config.toml
n_kv_head = 8
vocab_size = 4096
norm_place = "pre"
norm_eps = 1e-05
qk_norm = false
init = "normal"
init_std_down = 0.0
lr_mult_up = 0.668
lr_head = 0.00441
warmup_steps = 431
steps = 4053
MLP neurons of a small language model. Each row is named by its layer, matrix (up: input weights) and neuron, and shows model dimensions 0-255. Each number is 128 + 32 x the weight over its row's rms, rounded and kept within 0 to 255. Numbers have three digits each.
After each neuron's rows, "fires after" lists the tokens most often just before its 100 highest values on Wikipedia text that the model never trained on.

L2.up661:107198104099170150168142076124118076113164107163142146114082148136155111074117120167142107108120138090111165111086110110154120103163130162142099100184134162149114104178155132131095139138112140114157077149109136082138143140152192108164088075126120127077033123165157127106139168148155141215070161128151120126124161122167063178157196120138098097131121188130117130090110146101183189145126174123102110143122153206134062140119116100136116126116133092138125135059130133186149194070075169159112136082068118174160123144072161156151119190148099102126139182168084111203106088155108090096143138097101170183109166191155121165147132084188138123105205117118126118124087187148118106112093109089186155144141130180095115104128115142126153157098117114115140139107096128116088131137106117
fires after: "|", " |"

L2.up536:155122114096093144101089137111168127136158168100120095124118100152143118183087177179144139123130195176131062097119089109146120132138139132122138080133141091159109147113110101231142127145141105149131180102093144160095134180100106118146126131136155147085148146078134119123100163144139160163101168105053130102155187111074111159067097104089151076120174137182118162137119170111169079142100148123105109132150100088075151171060116122153061152099129105113072071111128147089089052099112119100071174130147111112117140131108170163179146128152096178081190138129126133117134133103137097034143093137132088146075123119093138151104148125141197139176223153078114079095107103128070118152143055141166191125109143121100127136089149131154171152142113107117156094141129192141134140108092081
fires after: "\n", " the", "F"

L2.up124:156173123130155137160113155167136135151134154167084112161173128112155160083145115139155126107118193137098089109085092172126109164145166135137144086161132114120128117112096079135128177149160151076159105119085124141095198146164219108157144124160080130087176105164140079118156124125082072131124097085133128145150115114132137130101091195135103082066206180164159136149108135060146083137124104086074105089162057128094186168116098140090143049104128153143170102095106087151164137075120166150094199172142133142182093156136069138129167100112099115115167100146094087133070113113132120105118136113128127141145156157123192177177124138112133118117089129149145130141095173125145133149131136137155156164117174232124081118090100077114144152211076168139109136120138131131155054144164123
fires after: "\n"

L2.up106:133134112105171110162145110096139147144093132164112125089128111139139112085180110157183121119158134113137143111083123143098136139124102079103111139119184107160107139166101175168175129106110144161118115157071172219123137165107113079168108097120118014106121099111153143170119120120099111166102101101139112140125138198129089171103183141104160074096186109159123138157079135070117064130099155119134093092094129144152142131082110146197083101076098129114186170110137123141119108075209089128069124127085135081120131123107125101117153131133082044112155063155115119148115204120101067108161093110209087083209127152107119122145148110107124110149153120126130148125178129095132154165104107180059158123114085141142152102102094099101133118195138109104098145118086061144120138090177151
fires after: "\n", ".", ","

L2.up517:107131169126183147164138086113157147146161091087115167127114078178142123110097141086165185195134168119117138115160132144146184157164138140118125090185153142109106084155168130202095127113084081146093102186083113147131139155126189123108165135176127126096140066143169115072141158114120119152090149094179121019093174129131110119151129150064153122150157107129120120160131133118161162141075134121087132141165099139098074155105145168154041094124132139115133142093110116069108151124131029124125139157135098143178141115033097152134122135134112050136145094150177157095156127127113124179154117145140128171134175100100152145185172124146122159129144127158126062113132119108074187104100172195145150143192103123057108115148168138178156120177166133146118093133145171137159165085114117
fires after: "\n", " \"", "'", " |"

L2.up265:113142106159060128131190184116114113126210170155170144102128110080140112120133076136133140192088144117120099110083096151099148190091201119126149158186125139125121171111123145148156201127102158084114122144084085122125187150133099135120146036089195122110085122166181107157127118122079063122093140146163171153173137125138189075150155086139179169150157099126154186090055154131064136100094100155123128163158152121155065089130063125147135124123160151218086133151093069065107132134110158124103106119101121153095150138116135103099129128155100180146144144141132128151132131135151108116133138157083087117096099108151146094093147135154114183128134145098182131174228134114102124145083181134131147150117139141156141142066123161150173137124122063165136128184174150116144115138141138
fires after: "\n", " Epis", "|", "-", " to", ";"

L2.up705:122126138113184122175101086111110166162144112171136167125103121123154115138183137078184125157076150112119141164165093097128088142122095097149100110056178155151167109183116192111128137075114070123122096102111143179127148180062173120118104108132160149133118165132123148089178102135162112101070171087076123141083122153139056094168170159156115153125148120080161138150121205181147123141154146113160161168091089142116155126145109098180130110137160104121131169079128106141087161152106076121124111172090100116097151154140117087107098089139092135098078104080141167118112163084130099167053086128110113118114094057103108135122132092151101108110116162077122126057110156133060162100088133218078117120159144144127164178137131081173137151185142170136125080167109125086165146092158050
fires after: "|", " |", "°N"

L2.up18:155123135096144132130145136173108191131101112136094142093104144180114106147115132149126194145072145147132094145112018113072081152135101123091057113135102170166155112125170165142193115134155122116102143128110079147091175132125150137149093103122137164109144156130117098143181123127171108093150124086123121109140082112163099068142133161071127121116103165162114199146066092112117185107077161118189113114103139142131162113165109186124147144083181056110176192095109101101148159105206097112074146127084132104143141067105082168106123102076121115181134150184173111126108156130151079075104144075119088151157104151114146115124187079176156114182136152071136144086092066083132153143108174141098135075106103112107100163055109118159101129128133158114135125140106156085139132190165120
fires after: "\n", " |", "|", "=="

L2.up658:166177057122111101153142133182156091141104137096110157138097120106146159143141114170166126183123125179124149121050130149123086124143099157206122116165086100133070142106108154148160200118164151140123133072134126113113150137055074113095158096106165108098169129172074107181165125176130140090053085124110102153153169138121219160106151131108109120169136164138114134136175121054128072101112091155098124132146123175103131150102118197166090142161154131141112121179184144090130167087141164166139181149077146125096110108114157188161122142145125122140161109170102139167172117136146059118123164084117125100079088044218115149162069085104107185146115123112082124105167101181139080153133151112153148155182125122103151099102111154102118134091117117107135125109121148135113157193155104
fires after: "\n"

L2.up693:081103176127100109096063063108100163173091123143113101216160098150163087115142165176076139088101125155091130086118089089119124097148092148105160117075110153129115177148163093150151136131079156114115139133141161083121162062215104130150103118212134150062147105130113141171182114171119160139106188106166038138143122112100126132125102134147157110151157117115144122190091166126131152103135151145143156167063118122098109113133155086118143106152103160204115066049117135099155160087086098153128113109081109163113113074175141133115098106127152106116171120150117162136077182061131119110152109158185153119079110132169159143142154131144041122159073129131128165128115153124187129127173075138135107121142125153123082124082128099130143082178121116138087069078099144148095114153164136
fires after: "\n", "-", ":", "|", "===", "th"

L2.up292:146094132065215112168110149142144090098108098117170139057184140150166128110127071141175152158124146080120045119101139158065070166114154101150128136074169157152167115163108149131107107125173124111067169158098189142189110134161192120149117125171135155084115093127132094066152153122104133156129160076159128190123115086099084175113113122152148137117130130098148122130124177111169119103135126178169157139160083116174121107137098114179124140137067112108118127132128115043161172128159172155166132174106090146149132128173119135096147145086144055095130112131134110121109127077098097168156159116171121094137162153102182106144141092143077135106106141102099115152139191087085098084143090181186161142099092087114151191117125075163104112186185100128081132176124183101112114154155140
fires after: "\n", "."

L2.up133:134098048105157138111164136129022171154162134066107157139136080143094108155130142126184148130116107097162059147085069152091093211151149118134153150148118082118147194133129125154110185096110166103186110138141116169133180108138162148072108140101130120154088079092167087168133145131088117142133160154141109114139152141133081133076123104083125160191177132099167112178157113112134117206106054115186100083146106114160132169122153133179087128169126127114152160118147115106153125152172111129146145140110111108096097134096109154125195145141138105123193106154084124154128104098155106127207071165121149146059135157156093101200145110113128108143157212109059142129097188103132142173128138166119152118156128140108132089060150106117114155143092128152105125139141201102129113131076101
fires after: "\n", ".", "W", "es.", "F"

L2.up657:120151131153107090149114075128121087104082138106091151147169156137123143138082111129139140094108119169169090081106151121145081186139156129129145052137133102149116143146108117164138095128135143097127147178125130122149185138145129101104094102141092098204103171127192064145191112091141057106144167126130155070158135101175177169109155153174100112150172174124101104205120152112138157110195167112108107104130142101166114129150071132171100111103148196112137188195132122153154146145109113148105200114090110150155167169125146083104142118105082081111047058175150103153152113031067130137170131100149145134114167119110124088184132154148161126162122110184140078112149131092090118089103124169129160101162086172116138151058107075097161082143090078151151124142151163132106137124076117
fires after: "\n", ".", "s.", "-"

L2.up259:116113053065121143163157129157126191137144172142112164083180131113097174057148082141166143123142157139166069136135121154105167132115140174085105119179093141116160125161105081130119158133135162124109125145144168104151132087146075154173065155113114125089133034118097166160152133172080120137152123094136109078152158128102107152129163120120083121116135127157090071147170132122144093138116077129131140144139119153150130125118102157178082139126132118172147146123151124154143136133103101173027121130079129074108103134075161072103136082157120128072176089202091149163133131127126120088171107114171117124124118132140094132206114134082158084168153164150165108054129139045134200204104106156152136156092145212086106060077112077164148135118089103172164132126140128126125115106146160
fires after: ".", "s.", "\n", "y."

L2.up711:087085153114160198152152101198101178132186121125111118073193169138139071129136076158149162120107103170137118084138114103150102104084146137186094118132115099170125104142072087145128132091138136101145138132133140159126173111141121145108109090096091117096160136089109144139134081105140151158069135060178135189139190100109106133122093096162159126109104132151137179131189144121141131126127141095133048144103069183166181152076113067165149178115147146082155126171114095167128177093159129120099155149118150132151140072090137182125101146151127105118187096130090097139125123031118099094116134133143174162089149097104170119174138152145161134151144126140194105190157099057095145181111214146122164134087119153103130114123091162086202132137116154154098123089128177113064129142093151
fires after: "|", "\n", "-"

L2.up250:163128098092152126166093083149115084110134160148116140144133136080111154053134187149200114153119145099138104127087107132144145129150143130118104129144199118120118122126112137106114127098048138109139119143149134114117118101095148150106140018137095145111127147058101134179076131092127084137122209086148139120120108123138178104134131133116107086140101127107159173129137149102166116141045133160108122128128164199108148082153114102059098110152197132118088174142114180144127120102134114141150163123104139185151122143127123202169085085131179082163181131151090075143144183097123139151167171098147179112031105125121145059162166144191087129169142163189112158104129107093115162163118078132150108191075105158112112130070126118130101091084109164076168151090140193157139174135129145
fires after: "|", " March", " January", " December", " June", " April"

L2.up506:125116101098117132113131075140104074126161126164163145102146170138121076069171159153165126147126143149184086138134156153069099134134115185167135149186100106132152159093120149190179132167122104045130089155091130136142092103104158106090091148165076096137147111137161130187176113170075108129158144134114121115101083093159102191076151155174144133107117115126118137128119140105107068088195098111161186037167155083117109039176157114146116135090114151120101130138126114097122181089077182141115125209075124108043143092142087152107103111167098079076155110127131100153123131099074121100110162113104122119119160131157157170121097115147129124214119151150079171143131130087075123120102149165111148145112110128162094120126094084127141081091133125091042168146130145129105168175137128
fires after: "\n", ".", "ell"

L2.up648:139106099144096169091111141099146077067132116184161105081116116194099138089125117099120148122208109172156121128104167091134074112148118161097193100131117145092155125120102148150095153133148085144141145100121185141102172109156147145121187133082112143076151053110133115125157097113115194116111135115149088143145189093182116096128143069091149115141126069159111115092134100097105157157108117137137140115159078131144096152134083122200155125132170154145124157077067088157167187132102146123112177154106116090123094148112124172048133107133087122157158137146094138070150116146124088101172183102084131140138176097127127136168116108164128119111141112090112139109122158159165125123101089157130195124116173147109077211097134090218145065167123116122046139123203147121142148048071129
fires after: " In", " in", "In", " and", " to", " January"

L2.up210:110131094147166138118163156080114073131153101131116163088161084131093127133119097113163098123130151147169130117179165135149147129123108119102179115150105090088158096120111147098169084184152036101152087177197171124079127109128101150136133099129185206119142123077066083110129196141077132086182116102118102148177157085139191102119165088109174121109169097107125114125131156171113117107054088150130150146114157124141105106125130146121180107085100147029077133127127123107105152126171149097118139126088134090128105173074099097111192099161085079120170145138119065123167185135183141106157163094133054120133094141153146170142143175137113071146140158165086109106164084133156097184093135137079184121114126135136078145162205129107100128101118161119095133132154163089100133171128092
fires after: " in", " In", "In", " until", " June"

L2.up754:046096137089106141136098086200097167051175125176105137174130106104117135115152109111197115167099175134118194078118110129114099171110145076145114114183153132162156090149084155158179182116166113130120146149137144137109183126092177109116200085101173170079133137153135127141124101078157111138098175125106117121083125104203122171159076150112116122131138130067136172142129139071179163100050185115155094104146121147126119151090101093133124112160086131144109049118142091167106161141140091122073159065093174147143140130174109145103104141109121153121140071165115065128097149126093097048111121102159132099100136131182092121123160080156145096096168113126152138121144170112106131157103127130177108108066119146088109083093146085123131123125172161152113086128168103124180181154082091
fires after: "\n", "|"

L2.up494:090106203087162142100189129121157101191158156156103121195114189093144123089107110125030145125134140170105127080123177145103116100148143107084150162156142135137136139092120130132081115169137123151082107185143128138155115117119142106152120134113117156066093175120108205166098124117138106156164145102125116139090139111105142127082114162149168068122166106079190168132138191092186118181097155183105119143105118213115158154073106110137116103138147086098108159089125133092125139148133097149106109133155139146191087105125081179187068089127124165158167139191139149082131140099174152120077096063153174153149100156155133076062118201097105111141170104137121129126121086137127130184132105139070121127156044127134108142054149176153142147139106113123113137119147120054114168147114140
fires after: "\n", "|", " Cor", " C", " (", " |"

L2.up501:156178163097132117096147102085147134101162150074157139104176151170111132132098166060116104056120147153126116163087137130098101116158075175084133170123172136179137108145185158113165109092125154113089147113083212122072162099107165117171161078055116079139120168148082139090097173144127155100112143110078111182146072138103121116154136101135160153192168177114167155041130157124196117166103094111182162177111081107155112139145116135152131118103188155161128164095142155139101127111079085125108124204168178114153069113141133062181119144143092104121115085134041095109131117177157159115119161092087132156154057099091110130127150151123144149113176120120140163132067130150120126154113119158095117142147137146134112159099113081122140147114167069171115104149165180149164138151143096
fires after: " |", "\n"